Weights of a small GPT-style language model, trained from scratch on English Wikipedia: no biases in attention or MLP.
MLP neurons of a small language model. Each row is named by its layer, matrix (gate and up: input weights) and neuron, and shows model dimensions 368-623. Each number is 128 + 24 x the weight over its row's rms, rounded and kept within 0 to 255. Numbers have three digits each. A neuron's up and down rows have the sign that makes its largest values positive.
After each neuron's rows, "fires on" lists the tokens most often at its 100 highest values on Wikipedia text that the model never trained on.

L4.gate18:099108107115167145151108095144128112122099168133069138148122106136180179142135103147117124174151060133117087155112075140156130129099139144157117152099083129174169130124140163116154121086144174151144104095156133157115122090114142104093120139125118158169140111122139105147119132128153162099115110133144114150078130117129122129129137115102128149122095110131102145117171092134148094108134107127136135120105124149134102141159131117083131180097141104150127114108159151178132134149139165136118129140131107095157086104108168117137165096136092103150138138080127125111118115063141130154113113135177139217135166146156143111128126160162109156075101164062158131142105118133123117138113137154081147122088142127149100141154130139132159117153090120151157123127130167123116157127113120
L4.up18:112099112092147165134152079168135172091135142129125158079118145125110136143132096128164123184154102132120123132118116156121139135128095114101137124125130093125104152156125152127117127101099084167098119119077103141096148215057178127092101134133094124110152118147147130104152126126140097109132118109115164135133154165149156105133143113095145147131140145117137135114135149105102172112129139097123118106127133090185126163113125111097141111162131153141105113113144148185171166107167132135137102116111132088109105120087136143143156113143095109126105144094138133136116163152148149151127114096169141102115131125127101136150131172083137102102131152097160123134157146167151111128145086100116132147092145153114113125119140128154113171100152164123141084113149167182167125137138109
fires on: ")", " to", " have", "th"

L4.gate2791:140121120152150140080168110120094129162096117097180084134112151124142167105155124105099146155105164134087113133087132096110152125176175143115146135123116102125106116138155182132172120152125122119144164084125115132123119145101132111099145101150126122154128137155127113141104131141128149132129146137115104131069061094155124134145157151138127160151067135111156111154141113112125127117150176147111117105158108116140124141114124130088139130112126145103151127162160133151146110117113137125117168145141092145114173157166136125106133137149116130104150140084189091166149147122084077119173116118095127177145135106151143130137119111133141163113113136106133143120074051140130166140142141144098157127068109100133136102126152138140107105095127120130129138147134124138161115149132138
L4.up2791:115101168121112103142098151118152158141132136159122099161163158098146084131116132126120138141175173143147097149153114168116100154152144140170087119134110104130162121167117140125157124120145115145100185136140129113077094125180117142129124128134151119158123126116121103123141105153135085152168129148144115122120170100145170136156140128134184138153132139167130121125203153103163160107144140135114097114097114143086143086147109121131156126090106126169129125073125116141129138122154112074136132158138133152117123187137099114152157104098151115105160100131121162088154147158132142124121106137082096133147120148145090079143087145133151144104172144123181126101129111132085148105123148133092112123148157176143165138142120107162160118141087099112155107152147138120136138126114143
fires on: ";", "|", "-", ")"

L4.gate2436:151131081141120182083101091110131085097105129122116136162078128125138123117077115131138169110141138124138147141091133158100167098095101116119112133183146073148109166157153091135134129113104094125098053104091150114151131134127064104162148112071139107122127145164125142120125120135155134165139151082116137111102128134113124113132157104148138097139133156090160128127138122123134164127146106129127117126140114110107120115124120129105132143086097191159136119135135140113112131131161139116160104085088140138119111090140123147125095127156122158085121111116130154155099135144206145109152142109138131129113119131125140140131121136137153159161134094116154126129115137138138143112136148107147133133116103120126172121135111090164091141128173072069164168135128114143142138142153138
L4.up2436:097149144064125108097149142175094133102144146172114151147107169095170121133173092058142195123133133094198152118131122070145169155112112110098152136134146135099106125172111132099123163145128150106138111138128110107163122138143070092115150173105088130134143100148171125101098120129122154120104167152128147134085095092135138144109060159120123100098142117098111138146112081150127144124132144112153107128170139154113122119110144121135086122139148098093152108122132132126121125149129145163107146105112127061130127141105115124101142105105087143114136095139131136104123070118088121115129149138115142137168128074100124109144091166110108163166127122100102175091126127112162124112144123143139131128153154173138139141133162108103141128147154120156132094168150158172127147104116099
fires on: " as", " for", " +", " |", " –", " -"

L4.gate891:109129112111137135109121118151125120172160154124084153157116116099155105112142180112156139158075154123137155145149101115137121150139127109137103133150115122141181122118138182149158101141124125121117125162131128103139071126124133157104139136103135172103145182127155102154113130086118134105162130128148115162127077116089111129123151126141131130143171177108122129130142118138072157139170129087110119105134122147128139089143117149097105169144141119146134138127129128123082146118141123147167165139110140129132112087125135097111120111132142115144112167154095141122129121132140105141073125146144138140152149104101143143119181166135136109138146104141140143166089160112154109138151129127148112138130107132104144189142133094188145161163161106111193100110149113122139143098140086
L4.up891:132100138147063122098097112147124091110105146133151195157149124167126116156153139121095136126119111118150131141135143107167117096085138147094138092119135098165096134127108115132133102137151132132083137149120114145136130075110120149115100148116146171115132142142129135138137124158167095174137129149102094114120147126150154092089124132131085115091113164156144114135128125141101131108109134150115148169151122152116110129140142067123120168089185196132157122188140130128099121109111146143156108132137115111099145153076123140150172122113155135134127120105104102114175118127152142093155079109125139151128126163145141099118123162168119159161098109138165139102128110135134108159132143115098168141154159091131124097123086150113125126137100151136154157146089133145129121103151163
fires on: ".", " |", "in", ";"

L4.gate1567:129169094099106087107138175094117084118132140099153138079150129141178120089121126112128107129112113129140103156089099132164131121118094138181127149099130135104129070155163125145122087076131167114138139114139137133146146094125132127102127142151103177138153124140126117115145136098147104126124143101104127145100105172126112142134135106135144169178139179111078093115137146120136130159116158128155110157107137114106071111159162097114128143151138127125179145140140138117062094164086145188149099157105137118114136078110138131139109106085135130170170151122126125160135154164088117104142106141115112193137167140127153086149088111120135098080130116078137147114161115129129125151168125170123120119160115137145117132136114126089127132147105098095122169141138127079112154072146127
L4.up1567:088134139115120181095126127154100132103111165140159151140122125090126110122115151141092155108120131120117068149116084122107160117088162112141112154143132139140096080117135112096140112108120120102101133160128106090109076127076111147152123126120143154128130108154155150133135121132149124152155196165135100165122149158128157137105121156083109141129160123115075129196160138103100128136134124150131113145084121160161104145158162105168093168083106148130116134122089146078176139099116157145071127129091107134081118127116147121116123135134117178164122150152137155145132107140114126114086123116092104110103153159129128132170152151117133136109148126102143130098132124116104145147148106100146138126136108100120094104083147175118105159126131139136141144135140110125093106085120156
fires on: " |", "–", ";", ":", " to"

L4.gate194:078138134135113141120132157081115133156101125146112125165097197137127162105124136126157177105140122169134098116117123129142141137100137114157110143115178084168112109124156093142152108151111109113138172134120143127129133098120098144094117111121118172125113149113112106129096135123121142138129106145135126106116113144161147130147125127154106075114131152113150125112115107181133145100118203126141134142125139111113115114159116125083098172109120138132136124139083107117108137173125143117131104133113133137078121142149060091118100137106112142145122122133111119149111097132130143139151119154139083155169160126153112122113146145147148136130112116131100117131145109129079114074158113124092122122088120085121123158133118083145140137109127069174125138123064155157090137133085126
L4.up194:133117123131147134123100161123125073170115103132082107131145135153144140172120112112142121168143130145141125126122164188144132082132153162178098068128160133104160111153118129135116167070146122148118124156154151117121146142116098091111115144139122094139113137128079125132123110093156117196131151135106098143138139134132133129137185113133067124129101119144143136124084121082188129153122127133174127142107087131171119128126145088104118162115105113132123113150117100134120116143133143091149152148146130142156103104103159122129114083109125132134129086091107116096105140151129149182138114128072076137148136116119136109141105124128112144124110116120133128124148086166121126157149128121123124135172109116129199106144149092150111094149110102116128161154165143104090120128088107
fires on: " |", ";"

L4.gate953:107185122090115110128124133095057179111131147127118165148111105130102115153098129159170161133100137155152110137110076108121117127159139148117114135131153155135111117165171099131159098123121156109129110096135133159125151121096108127127139119120135121163091142182143136109164134116137117134124112097117120136103155136165157079077076091104156113136093149092125178135138117135103096085135150115123141125147154137149132117126123110105152085140100140108142110157116117137087147149144120129142100118116123110120122112118150140102114106140176116097123091154097113125153074174184146129105151141116149142109163110127125117128103136112099136095139107128172150124110146123151091100136120099147136157143125162124135081118101185126177076148148114128168150120123152188125138134192136
L4.up953:100155141122130121090153128044111160129147197125109163155175130146098145136156158135129179154123144079150152121100130149114179114162112114113125098143139170145112116171134054099108137133086138140145147099120143128129081114089150135135138105161109113169106122174161123114135081106128156109100085153125117124089126118153131093097092117122160144143132109120113164137132079198106112116144182152123096130156179128165131106114121122145135119136120134117105125153114144155092101141121124099136126100130144136114146120160156146129149134152134135114103101143114118123103123154165143148137142139122139119132188108123134134157106125131149148117109102179114157137098131163176107117120126150138115138124151143124093115128150088129138108161163121130138115108125106163136121151135147
fires on: " as", " \"", " for", " Best", " was"

L4.gate778:143123167111104122104077160125106118113134131136131149129116075189169164146135132147174118164113138162106114101161114126104136153104118084113079170146124155112130122113148097164152120104089120112082134124140113148141153159131135068109139122160142152153096113128153150105139178120096151106118140142114137113122147172106137163099115129144148127131107124129138133121118123136095152156136146141155130120139103128168111130119138148113107113155105129152135157117179125116090164160154158154115132138155187160112087101115110131146146148110143134135112089125098093106126133136116135150134115112122152122101095097137124119100140101102098117114046105131118134131127135145127185088160154166121143102103134110158116127154174109144157089090138145138123168159143131098118127143113165
L4.up778:089119145131121166128096167163064111133097147139112127107154085150103130133156145160139116115146181148154162130134123091100113097141112096171136137119092107151160149098093128176100149131117131140148103151144102126130132136095121117106179124131115114149056144089107102118169126130108149088105111200089144124138148164139110130109134140169145093132126118174157118168155080085143083129067141096123130123156135151157168127112118144118143128132136138150135129122156130089111191116101123149099175155117117128117142116144108127177146118116164109162111078120136070071100122114104146168129111141128135108093106142143128163140143133119131117120135140138142155140125126157152183114178122132138145106106134116123136128165161108112100094135097158148133174119106094126137179158112107
fires on: " and", " of", ":", " in", " on", " for"

L4.gate1493:128129172147148148120157108107098120091135148103108161132104190137137093135163127146152133138154108108124126170096146150144100145159106151137106148137137127153161124088141160087130104128141147147152122141148156099143112119148135104139147147128120169161111160115148109167125172172119118137128106120144125156199145125162149130104166135122129133136159098128101135129095128139133133137085124127140118122131160098139173133123102141134127169133127113122115144177152097107140109128144147175107120124101093073137164119065101108136158105110148155116159089096143141152090160135086087139108120117106124155159151136105120125109146154144116129091131147178131121113142161117123114134158149114150100146129134082144128136111115125116145111098104098149108125160126155139133089149104144
L4.up1493:114157143094159121135141140091144104145116122128112167128135123141128164119138082124074104087081117151109135103122145129132150146152089159127135127133147130096119136147085121114112111127133091126119099160108130141103110109089121171116126103145109116096145093111119131168103112091084104122128125129090201168104135132111124116129151116082147112119116150079168113168135159174102160137111095074116134129138115142114093131102104114152188115111149128146145096109127143153148130101167147102114112118100126183167125129117136105124138150148106116136152171092161116160128149117100139094157126152135131146195122126152139145115121124106122099148095167150136098100141162152114138114143088144176102107099115107184097155119202121128155170137132156134116092103143147152125137094136114
fires on: " and", " by", ":"

L4.gate279:089126136149176136115145093098101108116129130125149153147146131125119126167119070124107098143105103109152101139141147147136137114129121120153078150125138106138159132126110112152118123150058118147159124150172152159147156174109127113106138102160125084114142131135113111109077088106099091139096153181140122146098123149149180118148102098136161095122143123156137137134151119123148140136130137099117085104126104118134134136175153106114096129093120109145152118173099105127107114120130143149126139118113107092104089112096176117132161153116103097135154104144108168119112079137145118111112162134121145132157169104179146155112161128120136122104154140116123098131138146119111112152115098197135098101150144160111145077098109123153136103135145122163137113214142107123126140143088126
L4.up279:148105112141151153098113133138164131140153134147097117112115145105109106152067134136140119178147093143128127128125149121157116106068149120162139145123122118136081136164101161150132139145154123178168121107117134147126143144122122118148137142129107120113154114108150130140103121101180084122126131125123112122133106096173191113124111143152136152142130122109160124117158151116141151135089082150180087112112133123120126101117177175101144124125096130129150138146114138164154141126090144123134154096106109085096092152107133099152126089189127102117125134162067120133098128107108082142122188142163128119116157115097170110133139133108105142110188109133136117122139135119110181125136146147088122107110105148099170130103129150114102139133105128149158085148121137152163095133101138
fires on: ";", " he", "-", " as", "in", " &"

L4.gate273:102088094077142139098117193108106116136107140083133110129122137112127167140137157112188133158077097100097110116080120128099145174137129058121139107093158149121121143132168113121138091113144117091138116134097146168117102107110184186115114112103115191112132110122182100108072153125143153118074160144142140173125083147183105089128124136116131156134126138094126108132113169162097104146127124128115124084103086126098109130132140116118096093147093148115106156175148143137155149140111149131144131085108155100123116135081133125157145152177153097121127117114142133131151104108152118095131120113142125115119136133152086161159125167118128104133094106134131090098120138120111173133116126141121125155100110145126109111124117155141106136169108109113146144139118126131135117108119165
L4.up273:111107079155105140101178132132100132133100106087119136116133187119132130082073123135094119147136101097130109116124154096123137125130104123123135138140121111156101192155130102093126128089121092097125086136166087158137140123121109124127119156176151154099092119113129146140074132112060096092105118129148116172128102160124165118129136154135141096140129129119152129098110151110150126152105133145104103149124144100121157133095116079097107102133063149112179136154130135072135164134107126126110134120163129124109108163139178161146107119163141133137098126122123147162117145124123134153127089162115055097092129108132095127152125069175132116158096132202129112134120148155116147125137137127126085152101117141116121155122195134103133169166143132145156132165129170112162149181132113
fires on: " father", " general", " II", " latter", " Assembly", "General"

L4.gate1999:102106097117103152157142117136104136088109074098109144151078158112152110090140163119110158144124134136127105120151160123152112110112153118151152135083160093144148106101124117131170128109148145128156140139109097104146138141124114111121106136126124155171145118104108122105113137108159109088148113138107100134131097132117116114140146104095106162123131178157158111106115124148148118148116123166092155127167099053135101093122159119131132153127150142115137178118091120153133122149119136178098065065180147162072108139117109112166151117117118146160131148115182126132119124135129124133138125166160145178129114161150092106127110138119128131118095130115102140131155124094160131147123132156102122121134168147110091187110090155138124091119145126121166102126145149162122103081109152
L4.up1999:137142168131172143089146161122135138137108158148130092101117182121085128163145134149101108091135095151136108122153118131116100091121144141131099101138123188146087112121139129140120137128126137147164135148169148160127137127106099133142101164161139106147137094135172114115135115122125103158156121119115140134082173153149124139122107138106128138130102136130142151142139158127143138130127077143125144140151068175139119108149162133113122116076128047113132150123119134152086122128095111165147098129099097132128124151148122082118091131111088100125140104126122096114130125132145116170100123118042082146119115137135174135128133124134127141157077125101085115100135130089111143134140108121105120158149120120102099169094173133121121109108104149137124140166166105136111112163133126
fires on: " |", " 0", "|"

L4.gate2697:142138129142073152076088138104157120136131119107134100160104109145110109105152130147103158161188088138123121141107128093138122117102143101091122128191163116082112104123148103116093112107166129127125129145177175147150176127110133135163125147089164089155104097152195130138143154152158141142103124104129114186132080116104148118130164103122132149152132110119127130132157110104147131152111126148124184137102112157156144140136111145088118130086099133132128135141108124107116138139163115162143139120084080121128138144114144129094153134128156095131172147088095151096117136134117161104139120123151107158157099124114104167126159117107112126131142119145120117124100115164146143156156164118155154146111111110149134153122133131129108102152169132135122086128157145097170115157072129
L4.up2697:122131116121140093144122112130136091117115147131155115118109133098105129129100156149117174152160123124135140149118116103115123116155119146100140156147159142133092171145112136186140148079077138148127153113128087175124136150100190134133165178123121136108153143112133103132092112122118110157148115080144137129156102100121124158175129113084116116161118114135128133133150073100095157127099121083098191115146143146140151131162159146153168150138110119122088150117182148132108127119109135129094147145106155136175132104134119117152139111122125142120048136147142129163139100135113113090116180117155152135083107148096153107154136088100113109091127111123099163149127133095118118145112125092111130093102154094152176121089116113134123157085113092181147115127181168157132140165121146
fires on: " and", " /", ",", " b", " Š", "born"

L4.gate3150:115125160120141118108126142107147111127137135120131122086159132080138122098115129131157110146093158119162149138143086108149150156120099122172131136136093122147190094161165141100076137141157161108100138123156137126110127105147125112099124128138152136113089154163178121103114110141100129127108112114101152181149143135117136124104139127097110116094147103140135128105194168146082100151130110111172132140120159112095101120120076176091134100098138138097122140164159143138131136095096150160111155123145132108175133152085156132117154143127119115167123102131162143080123078110116095120098126148157144117130166151140088134142084159154136125089151127125186161104125120159137114097109121158122147104138100120140136140096104157128135105144126151114103134161136114067162116110132146
L4.up3150:150113132124121113090118134084079094140139143124140172115128132102105144135118185090156127194118128126090129186089131091086083153152100105164138140120122162137112144161139109119144144135097160156123122103108082077118102095113146134104141094137128077127135114142171116117107142122072080142142137110132170108137099107119124094148153151128146098151151133108165158162111170106109132115140192104148116114130102106146109151113173176105117115157139155110145125170122130131167099120097139149172133076164088120112143173169166121140133085146159136158097127114137130122148162113144112145149152123116133110166109156132095145137127120094121102126110097125142144101135114151096092183147144069125179115119091121092138128166115135138092101127117128158144153119126153131121105151151140
fires on: ",", ")", " and", " have"

L4.gate736:113140124137120121121142143162119107105156093074113122142176126143169128094141153148159115125165127126087151128154158118179166156107132101146197116145139130146130119131121124110127101118170089169107143119147101157130118149102158099127095107173145180138105120166128159106115150094093150115088118139126117150175079120146136132153066120139145137127138105128155127138117168117113115180196122137128088079149138180130112106138141189127134139072169121115178147140164134122090128134110134086143118150138128102130147146120115134147142159113101087158144132114137133126118171118110117086161150164123124126162106125081095158104155123114087107165127128108138139106122167105148118153116133149118135141111108108136143174106140137143178124123156124138143135138128150146132145128155114
L4.up736:115126126112126123099143106188145091103135123120120130131120142173120170109160128096093118112099103160113149115114119148140111105107149099146116126130133109095157089095121126110104121155103119132161127093095147142109138098146156084108111105153121159126132112132140115129147132146122130137160121121086108111161124114116172124117106126077111122151154120153127121131152154127133203146088081145148153067120130133153129126138146123135121113112140126080118097122073133172120091110164121108101162169113125131114136132148119071082153141112099130139136161111142095100116099124095113154143101129140080135116122128116144129152106123155119122156146131120131120115146121100148120130108120123121083110141184117145127129142134108110139159138090165159142143100154124145081102153108104
fires on: "==", "\n", "===", " ==", " ==="

L4.gate1628:056149133148107126129148135073128124140096097115130137166115116118105145131117144097144122127121136142145144103112111158135103107157148113094134072133152123058127153130164134176133093130165057117100114123103148125124126170146121148122082132130105112099081120159136123114118109133161163127116171083095147108136117164091086110150099108121109124108139121066166124120141114091127146148152137089107176163133131091188157132116123136117134177180083128132128132109136138137116135174104157170154112107119101173111093139125122120083098153146129117093113117118168120150100174128156157114095128143110078139116131116136146141084091089103094108107139127177090131102113108161175146117128142136121112094143107128111123119157133157166156127126131108121139146165099128152149132168148122
L4.up1628:176155128138103122133086113161160146111120138104101127145113126073147121164096123147139164138085110152121123130119115141128162134119133127131110142149131093162128072176167166137113120115103127166133124134120097110125110117150105139087151142129147129156148147122133111145129106109117138161138132099159120146126156114133147172134167091049138147118089119111143129111141122072117114127134133129133108160085164106130143114111125121096108159134106135133130129172136083112131100115140090117117153093162122161137120172117155142132136112114158105136140129095134157062100118190141163129134085156109148154151130151127141094145100195070124128096117142086128093156107144109133145146125120107092109125134181107170190100117108133178159108131153123126132116149140163145148154126098151
fires on: " |", " a", " 1", " Clay", " at"

L4.gate2774:163125127159154145147083082121162161107100167140106132135101114152123094142125130116156174124117140113133130141116139147146118112164153115146101092122135119120124088112153132137140103136102108166121144149155158126122140144134145076165173105056154129149133114152150108131136151085146127118152110101143145159114151128086114107137117150085065138143113161087192140129165104134122096150140092142147144126135130136151132095069133153103150131130112132144157125132113101117096159152134132142113114118210126153125121069128113118113096113145113093111102103106109154152081123200144124126127106145078109149171133122129114127138130154182128145141092118130132092125116156168147095143127109118070140119102125128136128118133166161105104101138140100102128135152123149139115142118121104
L4.up2774:155166126105112080097149141137148203117134131138145134142169109093099110165130074119130134147151103099122101184116138131136114153160105166144092147113137112143123144182137175148135106115118130134159072097065116168129128132128107116120124115165154149088082119148151157117142109074116134097119073152112164124110126124126104149109168106095092137159191126098143161153155140121126151131138133148147102121145101142119096134150147093154121174127126127156142165122116107135118111120158117106156123145098076145173152119123127139107141126107148084121117143143132123125149171143122127147168112108097133161121134141092119141154117123111100123113106145144116097061129125199109080088137120118118115125109156112126119119134128114115123092120133148152181134114122097102103124111118162
fires on: "–", ",", " of", " the", " ="

L4.gate1045:167119087146122139133069123086107120132065127133128115212085194136115134130136161129176133162178181133176127099089135156121142153138175105100134088107194129148129138152135137146150121151137148124109132118126153131095154139144103073131109157159107122110129153177118140132113138111098127143157164128152119129127095127133136104149120142161154161127088102112092156123139114134156123145110169140175129159094116131159135140105115093128084151144102163105148171155121150154138155155147158127168097112136099166143115156168087146143105084098145113108111122096122088144156118119114144110143096091110098130141126146102134141107147125124188088145112146159125072129131159141147142108167115131086110091104093120128101123141097125137162108128160106121164158076073124137143131124110178
L4.up1045:150093111127123146144115129095150134144131136139141126146094111099070117175058163142099117136142153119151119098136148114154117131099115115103106099113131156148132170127125076152101135176108120165163108112179096121168109112110144123128152118145144097146138114128150143175118119131110136127118088164090157124083115123131129116143121095147164131133154106140116109131134121162131154158159166127169108158133128100161104090090117104120114138121127129113115138135154165145131096108166115102165101119154164163115139139114102126161129081137088101106095144097124127151138119133124150113148140072154157124102105147101128108144140112160156179149158109117096108134130093133136123138163141118113134139104111135124140102095145095117128171096136124119097094140139131125136140130117121
fires on: ",", " in", " |", " (", " /"

L4.gate926:110097142133141138159136099156120100139144130127136131175103127126140171100113130165126126139128123163110060137137154150157157150159135147145099089115147134150122142138163109105133139141158191151108130122128159197146169147150138071124102169128115132140143113144148136090115127112146179153121140142108150105103085134139118112131123087098103140139134125111138140101155128103125140124146112120138098125112111153144106128101126087134121124129145154127169102110121139167088131114154138184090125087118158115100128091133103137129125149161140071154096101054091107125114137133094107106139153117130147176130171139137092137140139113122117145118101129142133112116128140134097088101130153114105153122104111132137135087116140125149132113113126118164153124129097152189112122099141184
L4.up926:147141139113141137143137147116115104112117124107155146102131134137132145126161134128105145178120111173145113139151104113139126141183117136116093112143132155091080147109136138135106144115126180101152115157141118135134123133128118124141118172106134119098138079118172149117097097146120158091129143123133108089119148103112145119074124103138090142135131147126157171124120136136179081153113107102146154124099097151120096115100108125118147153096135106114137133170111145126141100129128128154126157132143148139106107116114105186121160125142135100109094138095117108131075142156114087101161155098129080140132196137119068119135111141151143213122131106129145146121144175171106105108118130122133136130082123127149096101151117110154092161164162119121135131112117145146070099171152180
fires on: ",", " |", " (", ":", "un", "k"

L4.gate1593:147131126128124144129127106108118111106099150079132153133188111136130133156117127165117159150098106133118130131113183138178101141127128140143126138175164121158144148106114144110132113115148153128139138118163155117107120166161142135146108090104145128146109106126099142140134138130159149147090138091161125171105121140155169122134090117133103105124158086156155144102147096098131106133160159160116155105108144110131090130132101152108140149080102129152115165143166155128129125074115150149088170132116111138156160166065150174099147120169137156122136102119155122124130123130143132103127173192148128094107141132136082167141114121133137133165122142136148150082148140132114129129035141144109173084094097144146104132097158112142140113136117100135142149129174135143135089155135119
L4.up1593:173084137090068104108094131143097136109125111098176140148111174158125173145134165116158097185176132154124113112149146151122124116097126119110108134148161171143141115122148125166093109101146144092094137121128129160170121139113178194135163178121148125130188109105129116117150174104119108108162110138126116113147114162114183120132128152119126118102151106092065127135106132172085123126127154175178131128128152139145103140096099136144124115168189164116132107146120171153195079099157128124143127098132123102122148139107133154163123134122073119132124102178155099114143097154119107087139096125174146126113124142121103099134142110124108135128131155141144137145160158120143131151109119108090096146142094102123089121098109123129141079091130126138146158128182116111114128096201129
fires on: "-", " \"", " Louis", ":", " W"

L4.gate1164:121122157160133118123111095098121152126111138088128152146130118119122152137144177111123151147108102154130106154095157149119127102171128113145144124165183123156101100181162130137138107072133166126117156119116115144135083157147118097148122115114107143127149071175140141131121156128131130138140155124113133127130149125164133139128114096088141173136128150131125102117159113132119123088198126114109117105141141099082128101109130152108160109074132123126102094135084178143092134127129137157125135124103106119089109143082116131102126132096098141129155106108186179114160091130174125073093151163170111138148169101160152147144128150100156101120098137110119123131129129155108101106093166115105195096123097126143119131114105156163090064080122084159100168143151158112143123104142146
L4.up1164:164146115137122141094148133093145152125087138104157167118138127134115127130129149079125139165105121135184098154107136104130166112081120180114110167119123111113115115165121083144114107105111154114121143115133106110131090179121115098129111141102137133110150106107147109155126138114097141165146140100095134150087123105161089138090125090104104135185133161147150102122146115097176114116144105144145120127143123098123098136102146172114151162124157127165106141150092132104114134098114129157131132097119111130102118123128105139106093139126109148132100185114158161136160092103142127105112150144208123176168150130131165137142103147092145140146112146125131098106103125152115115115120162127136119108123100137126089120139125143130065089087091104156133138112116133088088139133113124
fires on: "–", " |", " –", ".", "-", ":"

L4.gate2108:127125120102089112117126132075149118097108131135151136129144106090125169112155163181151126113143115180102124122156119162076172130087103135123107159126162094108071139120133101145117175110113119121106130069090163099193132145137100137173130140132135128119148117140152127101112172149110139064103118144098148145130106127124108172093129166080128078146143118113120145120112105118112139097134131105122164130141118141141141111153144138131166127099134128081093107121164156122101136135128116148130113112131090111095147129136128129099173141153108134124117109120143114131119134130126159149117132099168110123100107157137128118152158082137131148111154147112088111154152133139105144117123126086108115103114093126068112096135118147147141144109147152113159160131138136127149132127098122
L4.up2108:101141056128155134114140102164130137116096129157108127140124130134122130142134126139121063162104147161105157134068099126130122163119134139129099104141165103114185137126136164165106128130145124106133120169144115090100133151157085090078177147185147154162143096128117194159137141084150133111081130130145121101154135108133115159084094140136145065123142138168118140116159152179110145140176170097125099141101082102164163134081102099142138153086131148083130116125152153142159116113105139156110106138148107121119144129141111153116119124182176116135161133124124122115160146132124077142132137119107143151090159098120108150094115140123112173110159106131110079140087132124157148153123118087166150136113133128133117141174137134150144123112130124130144124162157140109151156160135102
fires on: " in", " of", " on", " (", " Arena"

L4.gate1070:099156120112151133119143073141171122138076123098111114117127113119112148097127141120129148124151134075109162126126107145095109136168155135113158099134184140128102114170125093108124120141144145108105126109117137164171111173145139128154097098103150141128120101147200139161161126121160163133105089153155105144146111136155131125096143104075095188103160098089137137098148118127125119159144159133143131123133086150149138116152149137121117097164145182134108161145130110124157139113162120208164095113106136106114098144094116124165134121104100132165123118114131164128152115160123121082127118098170116150133161103158122151134145165152086117137136143136135148099090082123144139124100120113095149138124127088143103119136142122103206122144151103145143133145085153180170140094155161
L4.up1070:151118139118121117167114112139135094156130142102133165127172116113105117100116101132118092142110103108117125123135135091136132106130129140154120131180142122150127135158135112120102140159153121068159150148147119129183153130115145131108120139150103116149124109124093119136138114134128133107149167154099138107134120170134138137157115122160127092157125142087190105096125094139168100132173121137108078137131136144102114085100080106143124148111126127123146112116122163140133123126099156096128122148145115118134146158132140143124110155135136100107152177089095069147112120178174120091083165121137131145144091118116165130097169116101123141115147118131116156129097103130091105157143152116168123111126083142139121110126146161129145164129103119115129095109114126129121155116094137
fires on: "|", " by", " |", " from", ":"

L4.gate1930:140110112108137130097089113164113084164117132155127111145085156121117126136150131160131155131162128070129107161121142108097111130135114118151144104128128108152097127160141141143113139115150177129114087151120140126115140084142144129147125109133123162140149128139168123151138164103088131104143144133135121133174062132137153144116143120135090123153114156121168159139137131147158097153107138126121127150146133135115169118132144091107095165123125132131140120121121141090109110173122154145141099173120154084132134110100096112146109151102163093137109147118125119157077127118145105137131116161171166194118115155133113155098125126177118114138119141117132150112117135117124153095127095114107136107128111180141114135091145097142131173136151100075152095117155157126141129134100147
L4.up1930:138158057139193064139072111105091104116160123122090130113126136105121159142113099144117149141155118137118127114110160111117098139133103126187119119128150131158142157127144162100115132153144187102150137104131150132125131124128161091084109136167152146075178135125128122121097172127146114111112105095160131174096161125126153098153113101097088144132133122113151088111104164158068172152155142102143089105089108114154139169129137089147128134158100100133124136104118143129112131092180094145130119130129154144152150122081118142132128127107108164137114150111112089141124142148142131128169128140128112161178136124104178129147151127082133151049148144135116109087167104115143089094122089088146132121083133190123110112111119102155120130086101185139139118159130080130140134116112128
fires on: ",", " and", " by", " of", " as", ";"

L4.gate1774:141125165129146101148146162142121063093125136087122141074121138155126102111118166093143103135115146120135134129130074117121143149109144133142179124137145133083142143135160139128130120175154144121125121135124119085111137131147134127135120121141147164167120084154103147117159154108118125131081165133123122115141132086138158133162125136117099112084193100192169122136162111123123142101134115116169125124142092124105136109133138136114122102097131153121131164162079131107144101133165135121145129143121125123104138110122136135129138122126147132125136103138180121115165105126133140137121189113174146129104139131127164161141114140145136081168151114138078140125117138115153100121132087125129156120144162121151132158144163134152122143180109118144153127141148104129114109178154129
L4.up1774:147142155153142147103145164097109092172132143093112170150143146141092146136121109099163101153121074141121128122122140086134088093067120121164132116148147134120122075134109127124137104162081070136108112117150123096102137153139148163121101092108140131175114103148119123097106144154099119145137119065102143124091124123154144109116090111122165149117098133100139116124148123131085159115063150097134128110136152112087110124092091149118071157139113139145180104160112131175129145161125113152114143088152074114109127170148109166104134142098145112147150140131132146123099047135118142120152141107139130146147113152120167140105118144151117118127112116138110098106058118129139115133106088132136092120128105135181122158132159156137114093137080107166107123101153145145111146114150094
fires on: "\n", "==", ".", ";", " where"